Weights of a small GPT-style language model, trained from scratch on English Wikipedia: rotary positions, 3483 steps.
MLP neurons of a small language model. Each row is named by its layer, matrix (down: output weights) and neuron, and shows model dimensions 16-79. Each number is 50 + 12 x the weight over its row's rms, rounded and kept within 0 to 99. A neuron's up and down rows have the sign that makes its largest values positive.
After each neuron's rows, "fires before" lists the tokens most often just after its 100 highest values on Wikipedia text that the model never trained on.

L4.down29:46 79 46 38 66 38 58 72 47 34 39 52 38 43 72 56 51 47 29 55 49 47 38 53 54 69 41 71 61 45 57 34 41 64 57 42 68 48 42 68 53 65 46 64 54 53 33 56 54 48 37 40 39 47 59 38 38 44 53 37 32 38 62 49
fires before: "lect", "lege", "or", "on", "ft", "um"

L5.down147:47 43 51 27 60 50 43 46 56 17 45 63 53 48 59 63 49 47 45 38 46 46 52 41 44 33 50 66 55 40 29 42 56 28 59 43 52 54 62 35 38 43 52 64 29 45 63 39 49 58 25 44 60 62 35 61 55 69 47 45 36 60 59 53
fires before: "t", "ess", "ic", "ican", "k", "er"

L9.down52:45 66 16 70 38 41 68 49 57 47 67 38 68 50 44 48 32 66 43 42 38 37 31 34 64 55 35 39 42 39 56 39 62 49 30 53 44 45 38 61 41 61 55 55 58 41 33 42 34 43 44 56 63 50 55 53 50 55 41 53 54 61 48 41
fires before: "u", "ed", "ent", "ence", "ue", "ual"

L2.down118:63 51 44 64 61 48 42 44 36 57 41 62 40 37 65 39 71 46 49 22 53 58 35 53 66 67 43 46 40 50 56 69 74 45 56 60 37 62 53 61 47 54 62 38 50 47 45 28 52 70 59 63 61 30 60 54 61 23 51 42 45 57 29 45
fires before: "==", "A", "The", "F", "In", "==="

L6.down105:47 45 45 35 51 68 49 65 64 45 61 38 34 37 54 38 69 45 30 71 58 55 48 50 69 35 42 67 63 53 35 48 55 38 73 46 24 37 45 30 48 52 44 41 59 33 58 37 61 38 28 45 49 41 54 71 60 47 59 61 66 51 58 48
fires before: "ian", "ia", "y", "ment", "ion", "ish"

L4.down355:71 46 44 27 62 47 31 41 52 53 41 47 40 44 58 29 52 58 69 66 34 62 24 66 21 74 53 32 69 61 48 38 51 58 35 64 49 38 45 58 57 42 39 75 57 61 36 66 38 32 47 27 63 42 41 38 57 39 47 45 52 56 55 50
fires before: "ip", "ort", "op", "ot", "ould", "ow"

L10.down37:45 58 70 57 59 38 46 64 40 40 52 64 52 46 29 66 44 32 69 44 65 52 67 60 49 62 45 60 58 39 43 44 31 45 61 68 54 37 68 28 27 60 50 66 44 36 61 48 50 58 25 38 33 46 50 59 55 74 56 62 59 55 74 62
fires before: "in", "is", "ired", "ig", "u", "ire"

L5.down218:25 39 59 27 52 49 52 53 46 50 44 74 57 55 57 50 31 48 54 57 70 49 56 51 32 55 66 35 37 38 41 57 54 53 46 48 52 43 69 44 53 48 38 42 31 50 67 58 54 65 66 45 45 55 31 63 44 37 50 53 34 59 66 32
fires before: "or", "ica", "ican", "port", "ic", " For"